Part of a small language model's weights: no biases in attention or MLP.
MLP neurons of a small language model. Each row is named by its layer, matrix (gate and up: input weights) and neuron, and shows model dimensions 32-127. Each number is 128 + 24 x the weight over its row's rms, rounded and kept within 0 to 255. A neuron's up and down rows have the sign that makes its largest values positive.
A block is one neuron, or neurons of one layer that tend to fire together. After each block is what it responds to, as a language model described it from the Wikipedia text at the highest values.

L2.gate369 [115 149 145 143 123 104 144  89  91 122 154 133 152 130 105 130 153 137 153 155 137 171 154 123 127 137 150 115 182 108 166 137 162  96 133 193 145 134 125 148 152 125 136 125 149 125 114 183 158 104 118 117 144 118 119 122  94  90 130 139 116 125 143 121 122 111 143 132  82 150 142 145 144 123 138 145 108 141 150 138 133 119  82 116 114 126 117  89 161 149 149 135 115 120 141 152]
L2.up369 [136 156 123 140 100 104 127 140 122 152 128 168  92 168 115 110 167 130 160 114  85 122 113 122 141 113 118 113 123 125 145 108 196 113  76 131 113 122 106 134 112 157 135 123 143 140 116 154 130  93 114 123 107 109 160 136 168 100 153 138 120 100 122 143 166 140  87 146  84 118 127 149 135 120 159 134 137 131 136 135 113 139 152 114 136 102 124 105 171 160 122 163 111 141 150 140]
L2.gate433 [123 102 131 110 103 120 169 149 133 111 169  92 133 115 169 103 147 139 134  75 115 131 113 142  98 151 137 145 151 128 133 112 102 111  99 128 144 137 108  96 138 131 128 118 108  71  92 171 118 139 115 145 108 128 153 116  82 134  68 154 130 130 149 139 156 149 150 107  89 153 112 109 108  68 117 127 101 120 133 122 136 137 130 108 193 120 118 129 121 143 158 149 166 168 118 112]
L2.up433 [101 107 138 135 129 113 143 117 143 102 159 116 103 148 134 182 136 161 149 127 126 154 131 122 124 159  88 118 160 112 144 195 134 140 122 135 140 151 122 118 134 159 129 149 185  95 116 139 132 117 148 109 123 101  91 113 128 126 175 126 114 117  79 105 124 141 107 149 176 122 135 111 109 122 136 109 113 152 153  67 151 147 148 116 108 120 127 117  98 119 107 140 133 145 152 158]
L2.gate558 [147  73 118  96 152  96 105 135 158 140 153 114 150 139 126  78 124  91 105 149 117 133 118 143 113 112 132 122 187 126 133 155 143  85 120 130 101 125 180 182 101 138 164 171 108 175 107  93 114  93 159 141 124 110 128 114  78 146 116 121  95 135 129 107 120 123 154 131  93  86 134 123 165 112 126 164 120 109 137 160 137 146 125 130 114 137  92 107 162 157  87 104 143  99 146 100]
L2.up558 [135 117 137 152 149 128 105 140 141 160 129 136 148 129 138 116 133 120 131 160 149 131 131  77 156 153 135 168 125 137 151 141 135  86 102 133 103 138 130 130 106  78 188 150 150 126 151 115 133 123 127  75  94 169 132 108 116 114 162  90 124  87  79 195 110 109 110 120 168 124 148 129 158 157 138 129 126 105 138  91 113 152  84  79 137 129 112 147 162 130 133 151 103 124 153 163]
L2.gate603 [135  88 112  94 149 135 119 122 112 129 162 108  96 154  95 148 116 112 174 130 150 145 146 132 148 155 127 158 162 137 132  96 166 120 114 136 142 120 142 133 172 102 122 113 115 122  97 141 127 150 149 102 139 130 157 152 117 155 154 101 113  90 160 104 157 160 140 147 108 177 139 126 117 124 101  95 121 139 118 126 101 188 126 158 125 146  93 130 146 126 129 187 134 138 101 132]
L2.up603 [132  80 128 124 137 162 127 113 107 102 108 104 157 124 126 143 143 170 141 132 143 107 120 135 126 164 158 116 135 111 123 102  90 173 142 139 135 109 121 140 163 140 100 147 152  70 110 117 174 123 123 111 137 170 169 147 112 113 112  79 130 120 132 144 148 162 138 104 127 124 128 115 121 126 107 164 126 184  81 128 137 116 153 107 129 141 162 117  99  89  98  82 105  99 118 104]
L2.gate767 [140  93 129 128 178 120 116 158  85 117 103 138 147 122 149 101 143 175 119 140 143 132 151 144 170 136 121 124  97 132 119  98 161 144 147  88  95 124 200  64 143 109 112 132 148 169 149 150 129 118 182 168 113 132 150 111 138 110 112 138 137 186 109  84 147 116 132 136 118 138 147 163 126 170 173 138 161 154 121 138 144 167 112 147 120 108 118 142 125 101 155 109 100 117 124 122]
L2.up767 [107 105 153  83 114 123 147 141 131 120 109 125  91 147  99  82 147 152 104 101  87 117 102 153 115  92 152 118 165 140 132 112 133 111 165 136  88 122 137 126 140 132 100 171 119 102 100 118 142 172 121 100 107 159 158 121 141 117  97 105 164 130 148 127 146 108 117 107 123 117 183 133 112 100 132 161 113 148 144 115  86  94 147 101  88 176 151  89 158 174  78 135 115 164 139 109]
L2.gate842 [115  87 150 134 147 100  87 129 142 124 129 146 132 128  97 134 145 122  82 119 151 137 155 126 157 104 134 182 183 155 102 111 148 166 111 155  88 164 110 127 163 110 166 156 108 139 122 142 171  88 101 127 135 139 132 119 147 115 131 155 132 147 128 133 115 116 152 135 173 109 112 107 155 118  93 129 193 140 106 137 116 156 131 120 170 143 113 143 125  89 135 105 172 137 137 126]
L2.up842 [138 128 133 171 132 160 137 103 112 101 178 130 162 120 151 137 161 170 115 147 141 106 109  77 134 138 114 103 104 139 142 118 146  77 113 162 123 116 123 141 111 129 109 138 118 158  90 107 153 169 102 131 125 169 123 118 140 131 118 103 163 107 104 114 129 130  93 174  82  98 108 133 162 143 109 155  96 180 143 128 115 125 129 120 103 156 116  86 164 102 144 128 137 124 119  96]
L2.gate934 [178 135 121 140 115 161 163 103 101 143 142 115 136  91 112  54 177 112 135 135 154 157 103 145 134 156  73 108 146 146 106 139 174  96 129 120 138 113 159 119 127  73 115 111 134 127 171 116 152 129 128 126  92 157 145 132 103 105 136  87 148 117 138 128 182 142 132 104 126 146  91 166 122 122 129 178  88  99 152 148  95 134 147 120 105 131 157 117 124 135 123 140 112 149 113 162]
L2.up934 [100 113 139 159 121 172 109 120 173 177 104 123 101 164  97 141 117 139 126 139 117 120 157 118  96 152 161 131 121 113 113  77 143 105 162 102 123 201 139 139 139 115 135 162 142 191 115 140  88 121 138 142  99 128 134 138 159 109 153 149 106 105 118 106 104 150 102 146 110 135 144 102 110  82 128 102 123 154 109  86 151 157 161 140 131 142 163  96 174 104  60 113 114 125 124 133]
L2.gate1128 [125 104 122 124 132 139 117 125 128 134  95 140 110 160 154 179 135 144  78 117 152 117  62 107 108 139 164 127 132 126  77 143 169 119 111 176  91 120 149 150 112  95  96 113 152 132 112  92 167 153 171 114 102 133 114 178 125 139 140 150 136 162 159 124 161 125 136 113 114  96 132 130 107 102 136 123 166 132 143 123 113 106 120 137 125 164 136 148 109 115 128 126 136  94 138 136]
L2.up1128 [138  78 128 112 146 104 117  85 128 175 143 134 112  93 135 106 137 185 109 108 131 107 100 143 108 164 144 176 133 135 120 129 113 123 149 161 112 146 157 137 119  79 127 136 150  82 156 114 162 160 138 108 110  81 124 150 122 115 162 142 103  93 102  99 131 152 176 152 150 128  70 139 104  83 133 121 108 127 136 101 158 170  92 128  94 128 120 138 126 150 116 116  96 136 129 145]
Responds to: Auxiliaries after a subject

L5.gate590 [ 97 128  41 112 161  98 114  99 121 144 172 132 135 107 154 115 130 129  86 102 130 117 121  87 117 151 141  98  73 160 147  97 159 151 150 124 117 108 113 147 122 148 134 136 147 104  75 124 141 116  85 111 141 136 135 137 149 100 142  95 114 121 133 130 107 109 126 140 108 155 125 106 125 128 101  79 104 110 172 105 148 134 164 124 160 156 132 136  78 137 175 172 128 145 142  93]
L5.up590 [166 126 142 108  96 114 109 124 111 122 139  96 157  85 135 139 152 150 132 167 139 152 130 101 154 147 139 196 150 138 143 113 117  93 122 110 114 158 107 138 122 103 129 150 128 168 106 105 101 120 111 193 150 102  83 118 191 117 139 122 118 153 131 134 139 144 173 111 134  90 132 149 116 115 164 116 172 178 148 134  93 136 136 111 130 143  71 104 107 144 115 101 122 104 119  90]
L5.gate630 [108 105  98 121 126  87 160 140 148 144 146 125 128 144  90 117 108  81 132 113 142 117 117  94 150 130 146  83 121  84 139 109 100 135 139 157 128 139 138 128 100 139 106 102 122 124 144 107 123 161 133  99  84 121 124 144 113 103 105 144 205 139 116 177 141 168  99 101 169 128 168 164 106 147  91 120 151 167 148 133 119 145 117  81 146 141 102 136 126 152 156 136 146 109 127 125]
L5.up630 [148 119 134 137 118 128 143 154  96 127 120 159 140 180 124  90 126  91 125 130 140 154 147 116  98 123  90 130 121 142 114 109 150  87 106 116 153 147 166 122 114 156 104 130 168 123 113 141 113 152 122  62 131 123 122  89 161 129 147 122 167 100  90 167 116 129 135 117 124  98 116 150 124 154 140 121 149  99 171 119 138 130 131 150 132 154 113 159 134 132 158 137 153  65  94 141]
L5.gate639 [103 118 138 146 116  69 111 115 129 109 168 154 159 135 113  79 152  78 113 123 142 120 164 119 148 120  71 132 148 144  94  70 135 140 121 162 164 140 105 157 129 156 131  90  87 121 146 134 121 121 142 136 145  77 123 140 170 155 135 167 131 103 103 145 116 112 108 103 110 119 121 101 153 156 120 156 136 148 131 158 150 153 154 145 149 149  88 135 105 143 134 143 169 176  96  79]
L5.up639 [148  93 127 156 139 149 140 124 148 107 119 183 131 110 128 113 180 102 119  90 113 158 147 102 161 168  88 188 170 137 157 100 151 135  98 146 172 131 102 138 124 100 133 143 109 151 137 137 137 101  65 113 144 145 109 127 102 136  79 109 134 125 167 136 157 126 111  97  97 153  84 132 150 173 148  73 131 131 109 116 151 154 170 111  99 125 111 111  85 160 106 121 115 116 127 158]
L5.gate678 [137 102 171 123 120 121 144 101  60  65 140 135 123 170 122 128 109 134 125 127  82 113 136 100 120 119 147 116 134 103  91 131 118  93 137 144 140 141  90 153 104 129 164  98 107 110 115 127 142 140 181  94 170 167 115 109 121 119 165 160 147  61 144 116 147 144 159  70 124 127  94 148 113 119 152  86  88 150 110 140 121 140 115  87 151 131 117 167 160 136 121 162 125 105 152 134]
L5.up678 [142 161  98 157 155 135 106 108 130 165 131 120 160 100 104 146 147 113 148  88 117 157 163  84 141 155 113 154 160 150 109 160 166 135  99 112 131 113 148 191  95 139 121 135 144 137 103 124 160  98 186 139 134  99 104 160 176  95 103 120 170 138  74  96 200 134  88 155 115  97 145 120 117 112 108 173 121 118 166 131 128 111 126 160 134 171 104 127 106 147  74 165  80 134 113 145]
L5.gate866 [ 95 100  91  87 153 143 166  83  74 160 151 152 102 181 131 134 140 134 104 107  92 136 118 114 145 138 112  84 110 125 137  94 166 152 140 123 118 108 154 166 153 131 153 113 127 142 110 131 145 151 130 115  96  98 134 142 124 128 129 107 165 142 149 183 165 114 157 103 145 142 149 135 106 141 157 134 131 100 106 146 111 115 167 154 168 109 147  68 150  66 129 112 134 108 122 111]
L5.up866 [136 123  84 130 170 122 135 131 134 130 169 124 164 142 152 115 189 139 142 117 124 151 104 147 133 123 128 191 128 163 124 128 132 142 145 138 122 104 130 148 102  77 117 116 149 129 101 126 157 132  90 128 170 138  48 139 153 104  79 104 158 109 162 104 164 167  92 170 154  97 111 142 123 174 123 125 155 123 117 147 142  74 137 135 102 162 114  96 108 120 120  93 151 123 119  90]
L5.gate1134 [ 99 131 134 120 148 112 128 131 118 177  77 116 116 145 121 141 133 105 128 101 111 132 149 115 137 134 121 120  93 127 121  87 148 149 163 113 110 145 156 126 112 125 155 168  97 114 135 141 115 136 181 118 110 137 142 101 153 166 119 126 152 176 122 113 166 101 111  97 133 117 138 121  90  90 128 145 103 145 144 130 162 127 109 131 126 128 129  68 145 153 112 151 122 156 146 118]
L5.up1134 [ 79 130 131 108 109  71 122 126 139 150 106 137 120 179 162 112 144  99 126 114 116 148 147 107 156 176 100 149 126 143 174 124 130 105  87 138 121 143 139 133 117 129 130 108 121 110 128 123 143 126 172 156 178 149 146 145 172  70 162 136 101 132 115  77 103 131 107  96 132 110 129 174 114 132 127 132 144 143 146 143 156 128 139 122 145 136 146 132 152  89 108 141 119 101 127 158]
L5.gate1225 [136 122  73 146 119 124 112 122  93 142 152 165 124 159 148 161 111 123  97 141 129 134 114 134 114 125 114 160 103 132 159 118 133 144  85 176 106 159 139 155 106 122 179 116 129 115 169 139 126 134 131 126  89 115 103 135 147  96 137 128 100 130 159 137 124 131 112 132 122 132  62 130 112 119 164 147 142 131  94  94 119 116  95 146  90 139 181 130 116 107  84 122 121 130 118 115]
L5.up1225 [100  96  84 142 151 120 132 134 118 166 136 207  98 129 129 113 106 131 152 159 181 119 145 135 136 144  87 157  74 125 181 131 124 123 143 133  98 158 110 153  80 125  98 108 168 150 115 115 164  85 159 110 182 125 118  78 133 142  81 121 133 109 116 135 133 119 112 118 105 185 151 110 136 180 176 143 130 146 147 130 140 142 103 126  95 180 130 131 109 137 126 141  83 131 122 118]
L5.gate1255 [137 133 135 119 145 148 103 111  74 164 113 115 135 160 169 109 147 178 132 128  89 130 125 138 147  98 150 151 140 177 151 103 115 127  92 141 123 110 130 132 102 110 146 133  90 147  93 115 155 120 104 147  91  99 160 154 148 130 144 100 149  98 109  99 152 122 127 117  67 139 134 127 142 125 147 127 164 100 114 123  56 125 125 166 141 138 127 108 143 152 149 107 106 117 147 138]
L5.up1255 [126 107 115 111 107  90 125 139 133 123 136 129 106 133 150 140  94 145 143 124 173 156 157 156 139 150 162 181 141 146 119 121 118 161 133 158 105 135 123 130 185  78  90 112 146 121 133 160  60 147 106 164  90  90 159 120 145 133  93 152 159 127 138 102 122 114 123  79 121 120  99 152 121 110 113 121 171  79 151 100 121  82 152 144 137 154 139  89 168 164 133 163  87 129 169 132]
Responds to: Clause-opening function words

L4.gate537 [130  76 127 134 147 120 104 101 153 134 153 111 134 158 171 121  97 147 120 104 164 121 106 121 132  98 141  95 134 154 151  99  86  71 161 175  78 131 141 168 101 148 118  98 159 136 115 129 156 153  96 122 123 105 116 132 146 133  99 163 164 108 132 106 165 127 135 108 136 115 158 156 160 145 148  78 135  99 146 100 112 114  96 129 120 172  92 113 156 134 117 102 109 166 161 122]
L4.up537 [172  86 146 146 156 130 140 142 140 113 145 112 123  92 162  96  86 128  86 110 147 125 134 125 116 149 102 137 138 121 103  86 154 131 139 124 116 150 131 136 132  98  83 115 119 134 121 156 162 114 137 120 171 127 157 137 117 143 141 178 123  88 136  71 170 155 142 147 124 107 157 129 156 128 128 120 131 120 100 124 113 111 127 169 113 133 121  97 138 115 136  86 125 142 144 130]
Responds to: Clause-opening subject pronouns

L5.gate370 [109 100 119  98 155 152 134  86 143 126 136 122 100 160 120 124 128 111 133 134 154 112  94 149 175 160 134 112 147 104 131 126 128 130 149 123  90 127  90 116 131 109 110 153 168 153 115 106 126 140 123 111 113 107 142 112 114 161 122  90 146 183 135  78 112 133 162 162 164 110 167 164  81 138 103 100 154 176  99 147 104 126 137 142 100 167 122 103  97 104 100 134 165 192 135 121]
L5.up370 [164 165 113 121 121 151 120 107  95 135 131 153 118 103  70 127 155 148 118 136 122 120 106 155 139  95 146 134 133  99 132 159  96 108 148 116 129 146 142 108 138 134 101 105 154 150 112 101 123 125 163 122 167  89 140 152  93  88 145 135 154 113 117 137 118 144 145 111 155 144 109 161 137 119  97  93 137  92 175 114 147 118 116 143 150 158 153 140 115 124 154 115 101 127 143  90]
L5.gate371 [107  95 146 130 134  97 107 125 121 164  84 103 139 122 113 164 130 118 163 158 161 115 160 144 108 134 156  94 132 101 155 151 142 124 129 176  96 105 126  79 152 183 141  79 130 119 124 149  93 133 120 152 125 124 124 159 110 125  97 137 104 166 106 133 136  69 130 127 120 177 149 139 112 115 118 102 119 130 159 113  85 119 133 133 136 130 156 137 143 156  70 102 114 138 136 103]
L5.up371 [136 147 138 148 107 138 162 184 130 104 107 104 115 140 132 103 154 138 105 145 130 129 109 110 122 133 117 171 130 113 164 177 128 122  98 139 100 116 109 153 132 125 109 100 116  82 117  92 138 119  71 128 148 159 119 116  56 138 132 150  98 118 168 135 114  86 131 134 136 117 186 151 113 168 107 154 182 107  93 106 128 117 110 107 121 144 137 123 132 135 134 102 139 155 128 115]
L5.gate381 [156 166 124 108 184 135 106 117 171 168 159 157  92 110  74  91 167  86 139 110 170 123 128 138  94 126 164 120 156 106 126 102 111 130 134 149 136 148 117 144 167 159 131  95 138 131  60 168 145 122 119 107 115 124  85 131  79 115 158 131 122 119 167 137 130 179 148  84 175 132  77 143  97 122  88 100 114 134 120 153 136 101 138  98  82 141  81 141 131 103  89  90 123 144 110 116]
L5.up381 [131 142 140 114 116 174  94 145 146 120 108 149 154 140  98 115 111 159  94 112 143 118 147 167 142 108  93  81 108 127 124 154 106 124 122 137 112 172 111 119 142  90 130 118 124 140 160 151  81 141 109 164 159 153 120 146 127  68 118 174 104 158 160 115 152 140 160 139 108 143 183 140 142 118  65  97 144 127 128 104  75 103 124 166  83 113 191 104 115 141  87 126 147 137 157  80]
L5.gate475 [115 116 130 129 122 143 116 116 123 126  93 129 129 122 132 134  98 134 133  90 134  95 134 123  75 120 127 147  95 119 119 128 169  99  98 124 119 183 131 133  93 183 115 111  91 138 120 117  96 108 122 167 117  95  79 121 146  94 145 141 100 147 127 152 125 160 120 129 142 132 137 139  86 143  92 108 135 145 159 146 131  76 115 135 121 135 121 128 139 164 134 178  96 148 146  77]
L5.up475 [122 127 140 102 126 129 117 114 144 128  87 137  99 120 125 112 104  97 123 165 131 131 106 141 146 114 112 106 173 152 140 158 155 133  53 123 150 110 125 137 128 127 135 125 106  97 119 106 138 128 129 171 131 157  99 111 106 129 115 150 144 170 144  56 179 164  86 213 115 157 125 155 151 138 121 117 123 131 113 127  87 142  90 117 138 147 173 129  97 142 138 132 152  82 122  98]
L5.gate485 [115 146 124 120 122 147  89 101 188 128 137 103 130 166 136 133 120 128 145 109 122  67 157 100  98 110 168 169 114 109 134 120 107  95 110 104 118 125 141 147 131 157 118 115 124 135 138 129  91 102 126 123 113 129 166 144 112 104 170 128 127 164 132 136 130 128 108 128  96 177 175 131 127 104  99 130 133 121  98 111 135  84 123 163 119 108 154  94 151 166 169 111 144 111 129 129]
L5.up485 [137  99 109 130 148 154 122  93 126 139 139 126 135 158 147 116 153 131 145 122 151 106  99 154 164 159 127 150  87 132  84  98 191 115 157 151 144 149 143 111  94  89 134 133 147 113 156 123 128 201 141 107 145 101  88  86 108  98 110 127 126 131 175 160 122 148 134 108 149 112 114  77 139 175  78 126 104 118 145 138 118 159  93 125 124 160 117 108 165 140  84 134 129 105 157 101]
L5.gate530 [129 166 120 126 230 118 108 146 172 149 193 155 144 136  92 132 136 127 136 123 128 139 145 136 123 154 109 135 136 147 122 140 110  70 146  97 147 112 144 126 112 119 128 144 101 150 164 138 106 159 101 174 125 108 115 121 124  90 136 122 125 145  93 129 101 179 112 128 150 149 155 130 146  96  84 132 144 127 163 117 105 131 128 113  84 143 110  92 155 117 161 110 117 138 168 128]
L5.up530 [ 85 154  84 131 133 121 140 108 125 120 139  78 141 154 108 144  53 129 154 116 118 133 101 126 146 139 162 123  97 136 143 117 125 133 111 142  85 105 106 138 140  99 124 129 152 112  72 132 171 138 126 126 117 147 107 103 139 124 116 148 117 178 172  90 138 139 133 139 103 149 136 108  93 106 119  78 103 106 112 170 126 124 102 138 132 125 187 143 140 149 128 120 143 119 125 114]
L5.gate543 [116 193 155 160 191 182 120 112 156 143 134 125 148 142 112 109 172 106 110 101 166 102 143 126 121 164 148 138 109 111 104 124 164 134  94 141 152 131 163 155 123 133 155 117  85 126 128 133 115 128 143 148 130 166 124 162 126 110 144 145 155 152 118 128 139 160 135 108 134 114 133  98 129 161 103 132 152 125 136 127 177 121 133 113 103  86 162 134 139 123  98 168 137 122 175 117]
L5.up543 [126 139 154 108 122 132 136 125 134 166 158 121 125 140 124 145 107 118 147 112 119 105 129 109 115 114 106  94 145 113 117 140 106 121  91 121 107 117  89  86 129 141 122 150 148 138 134 107 163 170 134 151 157 142 182 151  92  91 183 144 119  87 125 187  92 136 152  97 149 128 113 123 117 137 109 150 148 127 125 151 142  85 113 100 158 174 128 133 146 113  89 119 144 146 118 134]
L5.gate1141 [169 131  87  82 155 156 120 134 117 146 104 170 142 122 131 132 111 141 136 117 100 146  89 153 102 105  90 141 106 151 138 119 111 105 107 115 104 138 124 159 178 124 104 128 138 109 176 113 166 164 137 149  96 102 140 103 125 112 156 112 136 152 105 118 121 120 129 128 135 106 146 146 146  95 117 131  77 112 164 110  62  86 170 120 177 125 144 119  88 161 103 158 115 106 177 174]
L5.up1141 [129 112 112 119 118 136 129 144 161  94 123 153 100 146 127  88 108 132 173 136 101 129 154 154 175 123 128 102 199 121 174 133 143  82 164 136 128 107 135 155 152  92 103 111 154 164  88 129 186 136 107 136 119 108 134 100 123  83 138 103 108 146 157  98 155 110 129 159 122 139 152 162 119  98 150 123  94  93 121 161  89 139 144 121 144 133 107  98 125 130 106 106 140 104 185 154]
Responds to: Subject name ending

L4.gate561 [145 104 114 117 114 135 113 107 155 111 134 146 116 116 105 139 157  91 163  81 128 121  93 135 152 125 122 102 130 139  82 129 150 121 153 112  64 171 157 139 144 113 145 130 114 167 140 125 190 130  81 144 121  95 108  95  96 102 165 137 145 161 136 103 112 133 102 105 148 133 121 159 119 137  94 125 139 112 111 154  98 105 142 134  70 139 150 136 190 138 108 135 157 137 146 106]
L4.up561 [ 91 111 137  86 142  83 128 120 102 159 168 151 135 143 101 127  72 149 134 129  93 127 108 147 157 102 173 115 102 130 139 123 158 152 108 147 135 144 106  96 146 145 111  68 108 134 127 106  96 119 112 157  97 136 135 114 122  86 112 102  99 169 140 151 135 147 138  92 155 135 134 131 112 121  84  99  88 111 106 131 103 134 108  58 127 132 140 138  97 130 118 152 138 138 125 132]
Responds to: Surname final pieces

L2.gate18 [139 151 137 141 102 154 137 155  73 116 113 152 109 110 128 147 130 121  80 151 119 118 140 108 140 160 164 177 147 121  96 138 169  98 138 138 109 119 127 124 113 155 178  93  81 144 102 106 158 116  99 109 109 168 162 124 118 125 115 146 154 114 131 113  91 120 149 145 132 163 111 124 114 137 123 160 104  82 102  97 133 150 131 111 181 143 122 116 140 142 119 134 141 163 112 111]
L2.up18 [108  96 127 162 154  86 161 130 121 131 127 196 151 108 132 133 136 167  83 164 146 100 141 109 147 146 134  94 147  94 110 136 135 121 147 160 108 107 137 128  95 110 116  82 116  81 109 166 125 135 148  91  95 131 127 166 149 141  94 138 146 169 175 149  89 172  83 125 150 148 102 114 116  79 107 130 118  76  83 145 118 126 161 118 148 179 134 120 177 120 154 125  86 115  85 150]
L2.gate53 [133 171 171 124 142 126 123 112 154 126 120 149 108 132  70 123  71 148  84 107 119 104  89 109 142 151 114  87 166 139 131 112 121 152  90 171 168 121 143  90 143 136 134  92 127 143 104  71 123 140 118 124 145 115 122 131  64 143 110 117  70 145 141 108 149 110 140 167 137 134 133 171 167 130 119 141 149 135  92 117  93 129 130 109 145 139 140 119 152 122 157 149 124 115  92 182]
L2.up53 [ 91 106 122 139 105 142 132 141  91 110 141 105 101 164 138 118  80 100 114 144 102 162 130 101 136 110 133 158 151  91 122  60 135 109  83 141 116 121 150 121 111 122 101  91 116 143 136 128 139  91 106 175 164 115 141 151 159 150 144 132 123 129 154 173 166 181 133 149 150 100 108  84 151 102 140  57  73 140 136 159  92 133 166 124 159 114 130 109 179 183 103 132 152 143 157 120]
L2.gate185 [189 126 159 152  91 161 121 167 110  87 142 144 140 158  90 106 146 162 105 134 136 158 136 143 135 154 118 129 117 115 118 151 118 154 115  57 171 138 135 102 121 135 186 145 128 147 133 146 123 145 117 155 169 124 107 134 118 139 179  98 150 110 120 101 156 133  96 114 134 125 160 122 167 157 131 125 130 148 113 113 114 100 130 126 115 133 175 151 159 119 136  99 104 156 116 162]
L2.up185 [116 113 135 108 112 199  87  90 138 160 100  98 109 132  94  90 108 132 132 112 101 128 104  98 151 147 131  65 154 127 117 147 135 172  89 133  96 120 125 119 137 125  71 153 139 139 125 126 171  92 172 133 133 148 107 133 130 135 114 147 157 121 122 102 112 139 174 142 137 135 140 148 161 130 132  99 118 150  60 148 143 121 144 143 151 151 123 114 172 149 132 170  84 138 149 163]
L2.gate221 [135 135  71 128 171 112  75 103 120 103 145 130  83 141 125 102 128 115 114 120 135 173 110 140 140 138 158 121 136 156 130 105 122 169 100  96 129 111  76  86 146 168 163 129 120 123 138 106 123 154 143 116 115 152 132 114 120 160 129 118 126  79 142 145 148 125 155 109 136 152 104 141 117 125 147 138 145 133  99 152  79 124 133 109 107  96 164 135 114 128  86 145 105  97 153 156]
L2.up221 [110 138 156 143 134 129 103 118 120 152  95  98 113 126 170 166 117 134 152  94  80 162 126 121 114 119 119 118 139 133 159 132 164 135 114 116 145 150 116 157 122 103 155 117 121 129 147 142 118 121 146 126 105  80 100 123 121 145 198  81  82  97 107  78 102 138 151 113 156  96 119 119 149 154  94 102 102 109 164 115 155 115 106 138 108 119 159  90  89 151 106 171 116 113 128 181]
L2.gate288 [118 149 121  93 127 114  97  97 105 128 143 144  90 161 120 127 121 115 148 105 179 103 142 104 169 114 164 130 101 138 115 126 145  94 104 115 155 201  98 133 131 104 139 127  99 177 124 154  98 134 128 154 120 114 105 151 169 143  90 135 124 141 128 120 118 151 150 118 109 118 156 168 116 110 151 114 140 155 134 146 184  69 175  97 131 131 142  96 148  92 116 168 108 102 149 136]
L2.up288 [170 144 147  91 112 160 118 147  99 132 146 129 149 103 139 105 110 125 130 105 114 128 131 155 110 131 125 145 112 113 178 135  92 134 108 148 130 115  86 108 140 139 138 100 113 111 124  99 115 112 147 174 122 122 113 144 133 131 123 155 127 143 181 107 101  99  95 114 103  90 184 127 134 103 151 145 123 141 152  95 150 136 114  90  97 112  89 118 141 126 138 120 113 111 119 141]
L2.gate470 [130 122 128 113 154  84  90 111 111  92 164  91 101 144 124 172  61 122 138 111 114 128  77 115 130  88 131 140 134 124 114 117 193 100 140 109 140 148 107 104 116  89 153  87 114 131 107 159 135 104 145 135 106 126 108 115 120 143 126 168 106 123 110 141 166 139 145 163 157 132 128 105 152  78 127 133 130 109  79 157 134 130  97 132  93 135 115 101 114 158 124 105 139 101 153 134]
L2.up470 [164  95 184 154  75  95 109 151  98 127 112 156 165 157 132 149 109 160  95 118 102 123 113 130 153 134  87 125 142 123 134 111 135  93 113  93 102 107 139 123 130 130 112 131 155 134  92 138  83 130 110 144 126  86 141 162 183  76 142 138 144  92 134 157 112 111  89 123 168  96 152  97 121 157 110 145 116 110  91 150 142  98 119 112 134 124 180 112 133 128 166 133  95 111 131 134]
L2.gate501 [108  94  97 102 135 150 144 138 161 118 140 121 133 106 149 113  98 132 113 105 128 128 122 117  78 137 146 156 112  95  86 125 146  87  99 136 177 136 112 124 127 130 149 135 145 123  81 147 162  97 135 104 111 101 134 106 185 181 136 137 135  72 133 128 108 153 170 181 132 158 100 107 118 103 122 148 139 102  87 116 104 108 132 134 118 118  94 130 115 150 132 168 157 147 201 124]
L2.up501 [146 184 138 137  64 118 109 134  99  82 134  97 154 141  73 123 115 169 135 145 118 101 130  92 114 127 135 160 127 157 140 157 130 138 104 130 128 139 150  84 112 146 137 155 137 111 141 149 145 131 149 115  82 168 102 133 105  86 142 149  71 116 141 114 107  94 115  88 114 134 106 129 117 139 114 158 144 126 112 138 166 156 138 136 155 125 131 134 116 140 106 127 147 122 149 144]
L2.gate530 [101 128 113 136 119 134 166  93 101 126  79 106 129 124 117 152  81 140 127 119 104 107 125 157 182 178 133 106 119 112 123 142 119 137 126 113 145 100 162  63 122 135 120 132 132 140 124 139 107 139 144  94 125 117 164 114 149 138 111 123 141 131 133 164  98 134 149 131 140 126 132 149 172 150 149 103 111 138 110  95 139 124 134 132 110 179 133 116 145 120 120 155 133 153 126 154]
L2.up530 [152  86 150 108  93 135  91 127  92 127 138 125 136 108 146 149 118 157 133 128 100 107 160 150 121 139  97 142  98 123 131 129 137 129 131 137  71 163 107 129 138 133  82 116 146 129  87 117 104 161 164 117 145 112 119 130 113 131  90 131  95 132 143 114 178 122  80  92 160 124 186 111 142 126 146 141 145 161 158 131 111 145 117 145  89 106  93  91 136 162 142 142 115  72 151 131]
Responds to: Personal pronoun subjects